Part of a small language model's weights.
Size: 12 layers, width 384, 6 heads of 64, MLP 1536 GELU, vocabulary 4096, 22.9M parameters.
Training: a variant of Muon for these matrices, 486M tokens.
MLP neurons of a small language model. Each row is named by its layer, matrix (up: input weights) and neuron, and shows model dimensions 64-159. Each number is 500 + 40 x the weight over its row's rms, rounded and kept within 0 to 999. Numbers have three digits each.
After each neuron's rows, "fires after" lists the tokens most often just before its 100 highest values on Wikipedia text that the model never trained on. A number after a token or word is its count.

L4.up1350:455529518510500430501513445557426526440491442441512511548530458485517525516529444444493571410485512504561528559493440498470516527512522503445499439494433532466508540486516567479527473480512500503481518440494463494576463497501580538519486468495514425474434545462576524493517531500486454544
fires after: " In" 17, " in" 11, " v" 10, " Jud" 8, "n" 5

L7.up532:406518470495478560517461469527592550473451458479592483534515560512491520489556549436555511451480537495399485478509560482484497495487453505483535544537556425531522516480480469455544494515485460486597505491470503494502494505405444513444501491465427437399505502487555514504500487498500506475
fires after: "1" 32, " " 31, "9" 15, "0" 4

L4.up362:576403522568441475516493499501489457494511469493503473521515501577527573495532491490473569518498557524550518515501474492505421457546553487588476502522529528533509502499494522492475545482524528489477596534522509525511579532479585571404459443494526566499522431498513540514504547456463479376
fires after: " K" 25, " in" 12, " U" 12, " In" 6, "O" 5, " A" 5

L4.up1357:482497490379495470468575513483508555556546433470544549543502429540524395453500498431628552497508471524497482441519524425523403526473435507510546464489483518504495442515496421473491544466469468498444549576483497520533520516466446431554465456554419474531524529505556534503470448523484494500
fires after: "," 64, ";" 13, " al" 5

L4.up13:513525541532475460517530516491511538548512492505522523544552550525484483548485498509506483466527504469517535518468490497494515496516487450580563518481462464480528547466518542527485479523515465536596513482535455480526548467474489605552494524477460550505462509487476491528518495537549501513
fires after: "b" 17, " Z" 11, " K" 8, "ak" 6, " G" 5, " Alex" 5

L3.up1499:447452490486495544487444479496504439520414466534515418437482476567556484459530520482484554587502460544430476436486537523493494527497488481529518469569517480556536520530489501565479513492490496505499544478576479557448427507512541483514513532517491482510496519558395470481542522507519491502
fires after: " C" 16, " M" 12, "M" 11, " E" 11, "E" 8, "N" 4

L9.up1401:514562583592473442508424487486514547489469538523493517551525562453477536486443554538518517477484479455505505459500533444402451538450459499537477552550518457495457542508496508468522559473506487501573529420510481470514492558514465531474529573438431492505554502502435494538495551510419430468
fires after: "," 27, "." 18, " " 13, "0" 8, "2" 8, "′" 7

L9.up1027:464451517503502558514507566506494531541494460440486441549490562398532573423520521561452487498531582509480483503446466483489537553601495525487494542548552474462513549547443483529445435583464509519467486466446559487485545559522489462517555430512533403426449466481447518517437434518570472440
fires after: ";" 21, "1" 19, "4" 11, "2" 11, " " 11

L3.up1341:526501479493491457493551501453517551547458481465488507460439511542520476504552501511403483544489521452537468469458543454532512492511523464508531546487470501481545471487554531450507483552478543439477531565568445574463469471471516490482454438544503501546491458536542500510579442489534433496
fires after: " " 22, " m" 11, "′" 7, "°" 6, " M" 4

L9.up1415:516565523431506470562469493459484495521563429459458520503467518449558494483495545554489563483462490526522447474470540490496488430471463547542515549569525506499515522522538476471615539556528521460512502533518472479517538471489454469434494498451564507496506536482479487514481501484531442407
fires after: "," 16, "." 14, "′" 12, "°" 9, " " 6, "8" 4

L4.up1098:490459537573535444544603495524511531496408445492530514555505497558508506469501469513498529531492570443482513472432491530552522471499550434470547517495493518450521447420497517532442543442466481465462492520512481559540536490499476479477472518572481505510528534549503497464531485493491448459
fires after: " M" 19, " m" 15, " p" 14, ")" 6, " de" 6

L3.up488:496486510561527501534577495520434504451595507442466447472438501560473514430505532516576493530502457544395548438456517528441517458441529512445506514532574476480528534556456517607481518550510507523443510408509525446462527531537549478486445502488506551544406505508498518468437437561485537448
fires after: " " 23, "1" 21, " L" 10, "2" 10, "l" 6, "–" 4

L7.up1442:525528569526497550487507517527498491480452436552505481544437487534529539509470444479456556448489544510513522421457507532492460587462514567483555566469557530458493489490523579520517476561458539489527475464533525507546560503474552460471504445533505475537505509539472488468449447541451541562
fires after: " " 32, "ir" 8, " Ar" 4, ":" 4, " Ste" 4, " in" 4

L7.up997:501470571484475535504542466478499492525418443527457483515457551502497577601533581499597601424513525475485526481456491607462481510467557490511495489448574520516497504528489505513545495502529498445474456493456512517560489443474480549513523454517571439526416527554525462500471549512506448427
fires after: " |" 33, "." 11, " |\n" 5, " " 5, " (" 5, " in" 4

L3.up497:490564500579518466488446485485510493541574534526477480481498513542466473500507526591528410429472536474445540493514478507518526528522470476477510516470551434481504572480576499495523453524516515514473513494487459524522506471512456463491506464420525579506446421505467467490504541573524488557
fires after: " l" 23, " L" 21, " e" 6, "°" 6, " Green" 6, " Order" 4

L4.up1054:505476517510505454485517537551482415512464515441569522499413481447531500544442461457520555488553516490464443535413476529547542562525409475541513517537466487485542514486476523440474520479466514496499501553502490574480424547482476512511433492517471441422461552507510548540487542530538511569
fires after: " an" 15, " a" 13, " A" 11, " R" 10, " =\n\n" 4

L3.up103:477508495474563525489502487433454430480477511543524516548499470497532485529461480486574473469528481504453482389509508544494472502488525533490589486548462506504546516444500532502505528500527548473518469505550353437538472536463458580533484456454494551505530477520500447418491560554517502538
fires after: "." 35, " University" 9, "°" 5, " Court" 4

L9.up1023:590472539504484460532486611503541493513470469487467453473477525458497500482516475442510567493476452462394507466485557465491443489517506523571523501504488525495531531548470487528533532424465533412500530495556542442473487606475496498453472521455509599525471517468520524462405501470509542483
fires after: "," 18, " |" 18, " (" 12, " " 5, "A" 4, "1" 4

L9.up479:516587472493512498460410516450507409504465567545520532553466521503469496521534539591532527585474570545528587579529466440514543544475478464500516535483481433526522531428548539490527502531491512525492485523513481505489523532513476586587461518495441471562456484466499488474518599518508507494
fires after: "." 54, " |" 6, "6" 5

L7.up1041:417496539491508513599535442480507454484540437551518571475490561540490458454473507459511491552520542468514492511474507404545429472454504425550529441531468538514566549490501463549519472548454525437435460525487514445523527490489552429431519442489500469470520515527475507546499504475485499537
fires after: "," 16, "1" 16, " a" 12, " R" 6

L3.up198:510502423497452431516495501582496533475465530534495505486496491504492482495477472501465505479520520475514561480511425470470540531514442495544526533507493464504418537504477513498507455489473422499504446482502539459491519460510507393549473473563471583533452431557467529465444467513517448508
fires after: " U" 17, " series" 13, " S" 7, " Ben" 5, " I" 5, "O" 5

L3.up627:596459495401599466536474520484532524477491467543473482494530523537579451505533528518452473483553511506482479511468431491475476517470474457538521603507494542533516580512538514507545465371505515545469531539523420517493531489461494441468475487502467520523537501545495599528466467491485521477
fires after: "," 13, "-" 12, " A" 10, "2" 9, "C" 9, "D" 4

L3.up192:549493498529494587453475560454474450486500581579596498586481427531534405558459521544549542485516432457492539445511420530481468490512495459485483563481509548516483471466452439464579519495487506470494416495492475495472421559442553506543449537495467437478513493533495542588497509472459503464
fires after: "2" 17, "0" 17, "5" 11, "1" 11, "." 10

L4.up1012:492457471502513543455448489584440500520576498484543549519497482568525506431476487493515486491527474506500532528500479532525492560524556473501472484564536542533517438530560565510483459524447470500515515538570468428563556514553492441529448502497554501451439475483500494516542444483503525530
fires after: " Tra" 11, " Sh" 11, " S" 9, " tra" 8, "D" 7, " D" 7

L4.up188:486524495448468535487456450446512544463511539530506520437536498485443537538424555500486472404540522451602517492465480474455456569463491490517507468452539475507516464492471563573551449490541538456494492484479526519508526507486482542483444466471521611440508516425493493557520451561487385521
fires after: " B" 24, " D" 9, "ar" 6, "B" 5, " (" 5, " b" 5

L4.up1046:501490536557501478411510532532462454503493443445570505535422509504470464516521501468554538469455531475402480525524542492414520492450535471546518553483559525487521449459498506456479419513423508514484476492493500388454568502457529491501474493552459510491490460446536507424503458526527477412
fires after: "0" 21, " P" 11, " C" 10, " S" 9, "9" 7

L4.up1209:474489553509479556511556467561507580500482489536428437537569492488434448512510523478504508513539521493540491411529603502494441518441532546516427470542444480499519544475455514546480503556488491465578445470490520465503561486507535507498548542569413571494436516496483569545504521521523496522
fires after: " H" 12, " K" 11, " G" 9, " C" 8, "P" 7, "O" 5

L9.up260:516540499398546469426471499402521413489476594501459485539484564574556424558487576524590466533431509457478517454514478475518523503533477500580432486551511494476501569492482526558501563503473449490528437528495478516452532421496463471516512508450483498523452511449497508458540547473471499516
fires after: " " 26, "1" 10, "." 9, "2" 9, "5" 5, "4" 4

L4.up1063:518543506499505471523536491544484541481502531457508509488459496539509570545460479534461470438432538538480518539481525595483566540501473514463564574574485487549467483527488529533460485450552575536461563421526485524512487579474502504486498419488521527450455514516536536495508568478516435468
fires after: " " 35, " S" 16, " in" 9, "S" 5, " In" 5

L4.up658:466490476570534526456465524445453581491548542436551553468480460500504635504470457490467458538509486539583462532476464456485510535389458508514527537540484567549526424490593589513527497480465514468498461486448624459583507462494463506532449526507526562483537472517476413501550480541606472501
fires after: " S" 16, " m" 10, " s" 9, " con" 7, "S" 6, " as" 5

L3.up1149:524474527464462570518486507519533541429548507502499416540524526592458516528567502453535548498538460534468491492448507531507463493516494459490519556396511540498503482524516437489537505578540534551500569463496578568525466506522548551502515594443453550489508548512451488453496492532521497470
fires after: "G" 19, " G" 15, " g" 7, "E" 5, "P" 4

L4.up1122:489599461505531451492467521527523468502522557497568465520421462490478570504474509503498458504584506546538586584551505500506533568502474482517518470567444475533489548536456560422507445489493484465452453537419495575556485516508421427468449461496522544466538530503523507456465444560511508488
fires after: " U" 21, " S" 15, " B" 7, " F" 6, "S" 5

L3.up1125:417539466487498480543523577518491486500492542511495494545495516530559467536535370533519528566533467476496550521547409483557504469493475449543489589511436490505462479437495525525453499470485509517569504506520488514462489470533469435502561498512546490537405523470519530525521468495502435448
fires after: " (" 25, "." 12, "r" 8, " c" 7

L4.up193:566525469511493446419544457510461479487460528458478566500516490547549475445533445510551508461485520565496502484511492482543453496528522485466532493502480545540398472463517490440489574477425545446513546487495456449466504455410483554492491460558457564474511518548486565487505496566475436541
fires after: "." 75, ")." 4, " E" 4, "," 4

L7.up302:562580501472509507502462432458516468458465514480487494574480508547474429414417579539481504561469446450565496494504460523464433599490612488496535491495512462504538528441502514470509473446475469496461564538486505421514493479514478484461450501461474518499531565560545450533475464531471512412
fires after: " " 34, "," 22, "1" 20, " the" 6

L4.up329:533482541517518381528488477527519522489493532536518513547483534521420480469479506430477509556533535489474470486439471450504553516485477506514527459529478456436449497511536536452472450519480556478493551551487462542497546545482469512499495432471441532530429539473527549494535552488481504401
fires after: " T" 19, " a" 14, " A" 12, " S" 7, " R" 4

L4.up337:541481494534484514462534537436554448538549519475575482509502567552481447427492485476535530555449477530475500513478487495461558516488544536485484528543488511497515508645507518526517530561533587535450542462432516415506491505536511439529570454506564485479477477458538500437536528490457524471
fires after: "1" 14, "2" 12, "al" 8, "3" 8, " Alex" 6, "6" 6

L7.up103:564467463492465523488576501471492427537400520537509556540524565485497507434482537452527530549488457502519556465533545411537534527469451477538520515539515485547546448443513515481506486494454521508520511486464466475486527441427473551416519524468495421454508474487493601513468545487486511503
fires after: "1" 93, "9" 4

L9.up1263:498451469530448570516504412517465466485451468560511530485504545497528501483457447497486481464449487529460509521523502404616479495440527468482463492574558485488532542538488454524462448530489474471499520465523526548498453488419447454521498480447513505498536474568538548502558515554537427471
fires after: "9" 18, "8" 17, "0" 13, "1" 12, "2" 11, "7" 9

L7.up494:531494491547537477554504530522522426540485511526483523442522532438515473561531554459434459558478488522463502545473441495528470525490480505462465475473445559518533459499536533543573503516495540416468559528480549491528463597482473537488502487430384496521476491492532525515508514392551504544
fires after: " |" 55, ";" 9, ":" 7, "," 5, " the" 4

L4.up380:495417509505447531523501486651508528467508485459482500490530452472440501508535500471453582503410507498573478557486474548488551487554474542461422473497431507525538480463442520527521520458530517455495582527510527463512514577518542579454541457473474408457475550522488468516478508526478451447
fires after: " in" 26, " At" 12, " In" 11, " An" 5

L4.up1148:506482578473438500486498571493503494474462499552534492505515514562509502454555515505518439531522506491446443505442460467502459492503560495461520543539459466563502489509498477458535566485460598507550521487486464519586471457450560490569534514504465529495541501532529544460581575493590459542
fires after: " G" 18, " M" 13, "G" 8, "ab" 7, " C" 7, "á" 5

L4.up1089:521477518499558514457551507475460571588506467468509499414495441533589514455487415509521525521551419445510440487499542545476475439473486506479526491480476519483516506515440470525538469453442474549522516551547489511438447556458469510488460425466399500490467563570519480480511514512484510516
fires after: "0" 30, "1" 13, "_" 9, "," 8, "-" 6

L4.up1464:485487426480463497504470507556471479434543493481539504451502524431520521561449478535558542480474524495480533462439533473456478512506516516561448515549519550574545482513531549493478488527510486506424522488444498483503488488522547458470517573409553527450485483507500531554522503507489484533
fires after: " S" 15, "D" 11, " (" 10, " D" 8, " s" 7

L3.up971:468491496501537491469471513513486502471507429395485538521505518507527546502455473471570564438528471515455463476547432462536545574460600489558514542524478553596524463555610446473535520508461463527465543521507489433483480491549481527548506441470507613498476477567530551491527497485494561465
fires after: "D" 14, " d" 13, "S" 9, " S" 8, " T" 7

L3.up145:457490496487494491488492479487453469484488575526521487451489467501454519558508419483440452503447585486531429507470432532493494513519453485531449503531513486523475427521521514528546478504474463585563483474437640502509543462550521498434487494446387571494538419508468455527512539549538457476
fires after: " N" 16, " A" 10, " J" 9, " P" 6, "a" 6, "A" 5